{
  "num_hidden_layers": 9,
  "hidden_size": 320,
  "num_attention_heads": 5,
  "num_key_value_heads": 5,
  "head_dim": 64,
  "intermediate_size": 960,
  "vocab_size": 8192,
  "hidden_act": "swiglu",
  "norm": "layernorm",
  "norm_place": "pre",
  "norm_eps": 1e-05,
  "positions": "rope",
  "rope_theta": 3890.0,
  "rope_fraction": 1.0,
  "qk_norm": false,
  "attn_scale": 0.125,
  "bias": "none",
  "tie_word_embeddings": false,
  "parallel_block": false,
  "init": "uniform",
  "init_std_qkv": 0.0324,
  "init_std_o": 0.00764,
  "init_std_up": 0.0324,
  "init_std_down": 0.00441,
  "optimizer": "muon_variant",
  "learning_rate": 0.00128,
  "lr_mult_o": 0.754,
  "lr_mult_down": 0.7,
  "beta1": 0.9,
  "lr_head": 0.00782,
  "max_grad_norm": 1.0,
  "warmup_steps": 200,
  "schedule": "wsd",
  "decay_fraction": 0.88,
  "decay_shape": "linear",
  "final_lr_fraction": 0.1,
  "batch_tokens": 65536,
  "max_seq_len": 2048,
  "doc_mask": true,
  "train_tokens": 808800000,
  "max_steps": 12342,
  "dataset": "wikipedia_en"
}
MLP neurons of a small language model. Each row is named by its layer, matrix (gate and up: input weights; down: output weights) and neuron, and shows model dimensions 48-175. Each number is 128 + 24 x the weight over its row's rms, rounded and kept within 0 to 255. Numbers have three digits each. A neuron's up and down rows have the sign that makes its largest values positive.
Before each neuron's rows, "fires before" lists the tokens most often just after its 100 highest values on Wikipedia text that the model never trained on. A number after a token or word is its count.

fires before: "1" 28, "2" 22, "3" 11, "0" 6, "4" 6, "5" 5
L6.gate499:067126140085082126093145165080147115111139128137141100140135122113156097120155137150109075158123121171132118117151135149146089124164129105068098136114168117154125108137146077106158112076086116114133148124100109099097151090106127140171097121143129122121116163108142110128153156102120104172186172118123095143134133116102094175124109091140135139142138105077179096143137123141100122127132
L6.up499:118128137100119130109098146075093183113118111129131102132143130144129141115114120118132123137101178112155096120112136145097121136139102102136106115137143096120127129074137059088164125165131059062112093097105163079112119125143113108157157132123092154145057149141097114098151105113085121152118145162102132102129127163140118112085150158134136122150102112088085099103157146126082122145153
L6.down499:139108145135146100178141123167117150162076069144111107138108110127112165164131150111170148122112105130143112124153112138133136136130111107137148066127102113173108127139122161129119121186159154124128136137147127127139079144123143148141125134133120132139134157113139101089106113101117078122112120109089131098078146093171160076132173172087127087132143126129106156146113179157145093096126

fires before: "s" 48, "E" 4
L6.gate99:121120128105120146178072159143118106154151150121133121130124071136114146174166133134153102130122147121146139134176137133135138136124099155146128158090170119137149126113112125142197134142190115091126178133091114152146168118117129144151143098146168098120125131174110172154109144126134136172112101137079134118161138137148104095130206136164098142142116094135111147146118173146111174082100
L6.up99:101138166118149115119139134115124166104089130095101152144142157114133146155128139127174145135104128120086094108134162117131105128141112161145131140150144142084171104137124144101137143113123162117145136061109193116082144138111116138142155099141177170117116177105145133105169098126102158095141117101163091076142134159115141154067123116162142115118134103122137132098134155128187105121120
L6.down99:144110097154140154114127150093110155094138136093146130104108144156101141112125158111150143145147112155104117125138105115128112144126107135134148135165106144152114113105154118129159162091136116131134114139107129122146156123119107113085144119110114140108097146151101114135116100151154109103146144110133128166166122123147105139089105145170097140164128115087138157139160117139136123121090

fires before: "s" 63
L6.gate616:121135109124130114139136143130110163118110105170166094107105166120146161123109131143105157154109107153120140141130144146118081144144139149128114119124092160131149111139147110093150106103134119134124076144181137114091110140168133123148157053148163139122091116153088120137128110142180142129180170153136165130135110154155112109095168112139128167137157108110135096148116117141149135077147
L6.up616:112144137122126136123127113096090148107112136146138091138141136151140134163141165119105184148138170118128102167145165144162132146197145127160125123123131089132119081131120132133148125137104168066127112175146086112121177140089108124138102099137145124139097151157158131118139118115151173163169135121182131136190130095133130160136092085163133171166144106135106114137134129153136153140139
L6.down616:128099082111111118132103108137171115131150134122119166131095126175124133094069121136120137165142075113128120090116108116134120085170124167134121119149088165134150168112126172123123109092176107110121124120129149109121107127172125108128111115160137164156110113114122110146132129134169132125111120148085114123152148117170152144142177115159115111113170071114173132157136208138117118100113

fires before: "s" 19, " between" 11, " with" 11, " of" 9, " for" 7
L6.gate253:124115093160138120157135124144143116144122138104109139090148104109129168139108140126161134134132114121156148157124134143108117132129136109148123160143107160158096138160129120124124102120138105106122115137158132153189112143133156151176131118103154178153152155127146116122120165102158117150134128103131106122064135131135158128127145126140131121180123133151157107120124094115140173107114
L6.up253:091133134111140179113134158147116071118133168154112153114106129096091138157148150136195156134130126125128162120138137179134144088150134113132128135093126144106126141143134119159132117094135125153151100152106168172130126115133151138103104153131156137104159094081075124118164145145169093161107160091130099122142081125105124174110186121140152162159104112130170165129128150139112147116123
L6.down253:116123074131130121161125129122104134153132128122102101085114076152152122133126140105151135150115123131181119104108107178110140135161166101127135159135143162108130127090113101146119143123121157135143127125120149117125160098132159160148122126134144117157158148096106124112155138178149082170122115118103130119082106131068131112140174123128105104143117128153126122096142135133115139138083

fires before: ":" 41, " a" 11, " " 7, " the" 4, " two" 4
L5.gate258:120125129151161081141150102148102123160141108171108116201108168159075119156135116135147109145096144111130159120109119106118101122176114134157141121093143133109131110156088140126137166098136130140140138099120124141129106116131086143159137107129144099143157167136165119140109137097117093085118112117144134155142115154136108124119121127135119138161123119123124159100106137105091136086130
L5.up258:123151123122152117123122100143110106140149120172118112172132145161092114153129108103119112142083158110127111151123159188133115142144135128105190113108135123078160154126121133123162126113131142114065130124124111112149129122101083119173133130131118072144121135154121135148131124074091102087102142103154132120135094109102106157122119140146175178141096178087096136112101109131123099126116
L5.down258:169108088114154138137125107146102158147134144145164128148092199148112135096114119125143150101104086126170163131133152122119095106117138157117146143099136104116132139105109168130134140108049165178108105119131126135107134097140112169126115113145109176151132167117147129106135161097125098118117117120190125167064096139134124122115151146139158108115144172134134143094118104184165109110136

fires before: " |" 38, "-" 27, "|" 7, "." 6, "\n" 4
L6.gate19:144118091085145103133177090123125163158108127131104104145104127161168135133104151139097149112128156110101154127136082100114112117141122165112166108111148084160126125137120105075108132154098158087128135133173152120115106184144086087115154104138171101122122139109161099106113084119080109093111159138119130166087091114142141141129113144157134073142122139148118145147125150126151202112105
L6.up19:107140113101125137104112127126155122134144129117141120148132131069102105119092165068108152128149165146103123155163128127132155125143153155103159122081118115110083147093120124151116144134097088125125103093129120198135129070122095137068106126095138129129120086141125112154161128136128139093138111094136163140172098098094113192130113061160129163131130097126147114069119146146126131105102
L6.down19:146124123108137120113099124122143123133094140118134129123123130109145143156123093143162140102148130110154134145143088133147130121119164117093103122142152114139091165203093146166114117049118130096130117151136124151104113138122103152093120142155121107134088120123129140091127089132130133116166134149141174139145138096126133125111134068137117171122143132121104144104123137137124100146091

fires before: "," 22, "." 15, " and" 9, " of" 5, " such" 4
L6.gate47:166139141086159134132138129117075110151143118112113104132146170164120121158129090130144091098100106138140132180110102144119130155154142121129099150067124154136131166132165149226155106141116109087126160139095124131100102077160171122135145128141117125127138128146163175122131133077156099093102145123124152152120151141149154132145134144133116095123153115116134140116141122128135096108110
L6.up47:170124140084115150140116112141093199135149117158158121126155135101142190137108087096103102122132141134176097180156123144124115147123105102132105177109092122160136090149124162134121179172120157099144106132150125134117143177165139117145152147174120106113142133151118127152128112077146126143122152105146161135111101137121146080158120122111126117136143157125111124119067155156126127139103
L6.down47:113142120196129154108144127148179147166124140158129124088109131169120133143113117135141128132167144102141154107116155108128151132108150146093104114122146099120130148133146116092114114095137096135123134143108118138104073112137107117097171075142144125142142077144118110132116094130183085123130075137120176143135126084144105170141124118147127163122122132110116163118072123112145145124134

fires before: "1" 41, "2" 11, " " 9, "0" 5, "3" 5, "present" 4
L6.gate63:167130105136138125131142182118163124170143125137158111133135140099131135127143116088126111124114113116145087134110054135167140088147098172094149102136152132139144129119142159124132122152115181102162118166135144161151147143161103134162160112140157158146130089178108132130117165108127139153116153111093148102165165165158132098157143157121145147120094101116114096091145099118126177152101
L6.up63:146136094118108138155140141118101132132110135157129178135151122144104147154150091161140200192128117179114158103090140123138124102144126093188112156134126144115119127101134117163094114132136094154133044108107125121133155139095155110126155105107125137181166148119102175160110113170112164158173148113144160121111115160131147155172127134133124170119125145139104123142107160107143158166118
L6.down63:129120152104134163147132103102158138184163091082106167126113109164118083161128104120166154126135121153110148102160133147141128119137080114099172103119107134139125153067139079124161142117148111103164140159150119090178143150147116139097128098163121127131157118131129102127113143107113093107107110131161126121161143122138140120129152116074134118114092108108136130117150132125106167143164

fires before: "s" 36, " is" 12, " be" 6, " was" 6
L6.gate36:127173131116090143127112135109124165119185156124130095108112119153149113137140171100123148122102089146130159182151144117138123101181116121177111118144172132132131151097119086094118168111153141161135104166138132103152124121121136158129076120155186140173110167111100151145130183128103138127161112103133103119115162120153125099170135134130134148118112087128158124118133126160141129134157
L6.up36:122151107112109143101124107165135086157167119146165113131132113147107097117148127116130144118157129139116131159146130148155117142123110137155125136158113078116104124130104125147131125129093140146113150119172121110105158159111143128170153103153160127117122138150102160123151125124135173156145091144130122179123189149103126104096115169115162119110121123122128169160152142138179127140128
L6.down36:155122133108146120129142115140126086168146122121108108157153148140124106111114103100141154125139144141152135124113129145198122146121141152116154160155122140141134121088112120152136116141157145123099132124160107123079163132090100129135134124110197152070144147154142124127135128142118071135140083158136133144130106095111168180128151108102108133126119120133107096118194139094147094117170

fires before: " |" 46, "s" 5, ":" 4
L6.gate67:133116135110106150117148110166126160150131116106085135148101097151147123100122125086126172109100131120111088173117150130152094127154102153107163123135163137117100089135085124114093098139092157138104105094081124133114114116093092107079069164105108111151122109114121088108113148114108107101095134113112097125102170103089152116112114107115086141127109147128095149068134147146144084133146
L6.up67:172149119100088143155122157090110121144140136130118089124125138141092180131116101126118167151118120114140110145119111123130136163111136115131138144150138100127127108154111138122126143112096146139101119104165120146165129100108130140100137096099120111054162158134096086115105131171148124126141109127141139113132145139154139130184131120163161139146078114115081127144103123106134139171132
L6.down67:126124140112123129136130118163095128119121112124138135139150115135125170097116142161060185106169107117108128119119084163169121133128154093130100156156142094175139138167121140121162141148136136160121183094106146167122114145187108110126133134124124208119122162107090129071124108111137081134106086153147177123120162147148130096136111142152095127190142150124119143108099085099101138152107

fires before: " " 42, " of" 10, "," 8, " later" 7
L6.gate32:143138138102119082110127114127131134177132183135135172163146137067134145127127146147154127105144102104161146174128135132150183163136138135129109070119090127138103145075092138160144117094182098137076085150149122111161146136095114131134112134147130129133143103148125115114120125166146111141129162150160150119129109153087152149144127146144126128166069098145160119117125122140115159145104
L6.up32:136085168140149091126160111145116086143136103137099125135129110126145135139158088106118144141122110108122152130163139149159135117103161114129128127127114136119115116146146088129131124145188130078119132153120166123138098108137112151105142131132144115117107134219110166129144127144155118108106143129138161094163111155094157106114147125150138115091116089142144131108156159094156119146140
L6.down32:154117121134145157097166165118179139134153125153148132129140137134127150137096149089160101132093087115098109127148143126131165124093099096158108132071154150124146106099129147132158087120117108101131138150095092065104167106141126111122157094127139128127133116150116104135115130130152134156138152118121124118104143136132152177181135136150168158111117121120126107159117118116122164101129

fires before: "." 28, "s" 18, "," 6, "==" 4, " of" 4, "0" 4
L6.gate703:129155112156139166137196133103108097066180102080135149109101111106096139117116085087124126144082072121138111144112121144071104179166183130126091126131148114137109131144121117136111121102113142144077114133078132132126128138076126117112103141097126123104145083157126122138102123129165128133156152109127160129155089097109108101147130145143143138163094100146129140099153154090077122114155
L6.up703:189138120099101140142149119182121096117161118092127123107123144134125139096132122087137134150169163091138125146120131136148122090119124119157138155147131149103122148118070116148127148180113122108130136168130141125163163105113103120116164110138167150127129099135147115134103148163126120134143166152119159112098128121112132156111143101137096132125153150152110098126091168110181142149074
L6.down703:151136112102066159100073135140107132134137102122122082146079102137163139088114139128124123144150157103133111147128150111126125060162160164121119132117132157151116123147169141135103087151140114106082120112128142140124130097128096141130117139176170179150076118146146129093119132124084108117124110162117129108146162168118096135128112144103129139113168113116119128121094160175139113139116

fires before: "\n" 42, " the" 6, " well" 5, " a" 4
L5.gate704:161112159133145143116151121121161120134116168128148182135140118096160108133100127163145143094133121136095130139111154135085090103158129139164128087129134112150155147096156124172134074156139133169102130135112135148172109135094128095134114125126123147136094124155127089131151139133124126108085134113130162120104138138117150139150104112157103124121124118137173127125124145146102145081160
L5.up704:124114136145143097106099109103142134101104118095152117136099067107140125143116142161162134136109099101168128172135109112098118119090118092120123124097109131131113073145103111167109101113202136177118160084151146150163113119117114139136123160086121125102123110148134122101117090097086119142124120105095114112049128133132127134142137148143116121133171135120172164111102105169117120118124
L5.down704:132138111121133115087124108109119133180109130150141127116136096103130098115137135161132085164099126150137149147108154125145089151117115140098149156137154111145122124134126174116112114134140198156135139124118117114117117107111153103143133103145125121135133094119085098171082108097121108114133145075116136118143123104123123121107085140143127118145134132106154146116068098099127109124161

fires before: "-" 33, "\n" 18
L6.gate911:089119107141121108176118165118150109118164103113095182158169127146096107128100115126135122119137132141150154144137150148156127095148144132133175120170158124144146131132089113092122116156109086138076124127127128102163137126113175123167138132128160159147140098140143089125132144158102142134118100126154138164161132085063090171131106147147130136137128074127170134112136129109149179166135
L6.up911:099120104115145129099165088146127149151135114128125101123106134087151124134132154127152136127180146126151156152177131120146147120115090137140124135144123063178105098074110116144106148118147082111125106090161169124150140143122095142119133158149116135114168095066122131113124139126119120152140097134141118154129132134130109129161160082139144144098166126151171134107103097080114114105156
L6.down911:136139148103112163156117137091108137117109151130135074095153121130141138148173128104091138177182153135144135124135159104072124115146136116086141116098133144072124170115143156192122138122158115150123164135110140131117143099097135116137104111106159128142116108148137122141133075109118099149137158096082113123064080091093126137126081142102145158116108190103132086096106106133132131118121

fires before: "s" 53, "ed" 6, "ing" 6
L5.gate524:134134132142111157118142112112131121124149130119108117093086124108154095154153161126123096111110128129141125152088135153131119153101128132125140137097124095168138145142144148086154165127117148065119055116135156111155094137150110167126076104152150133113141143089126115096140151134108104108155150150146080146145161101088122107127138101127126138104149139111129135125110145118155138108081
L5.up524:106101149140133145110107125103137150139122136076124126143128106138121122131149178171126118080106170146122148138144100091104116100183143148128143128096122112125117131131075138176129159109118127096138143123137136123107105149155110138129114107125161129154149180137154151120154131137146171109079174164129123126152163119124152115102143125117142096145156112118148159078117201130116157166136
L5.down524:175144122164101117081130097128124102144118142104125102113103099149137107162118150146091132152155148140179110171122113177133118133140144122158151099152129102152112109116122072063124141121127091099132093120159132130164135160116113186153072148125119124097148141118115118173131155140127090149111169159104109172138131101131131123145110095106118117145117145134092140123136121120153135122084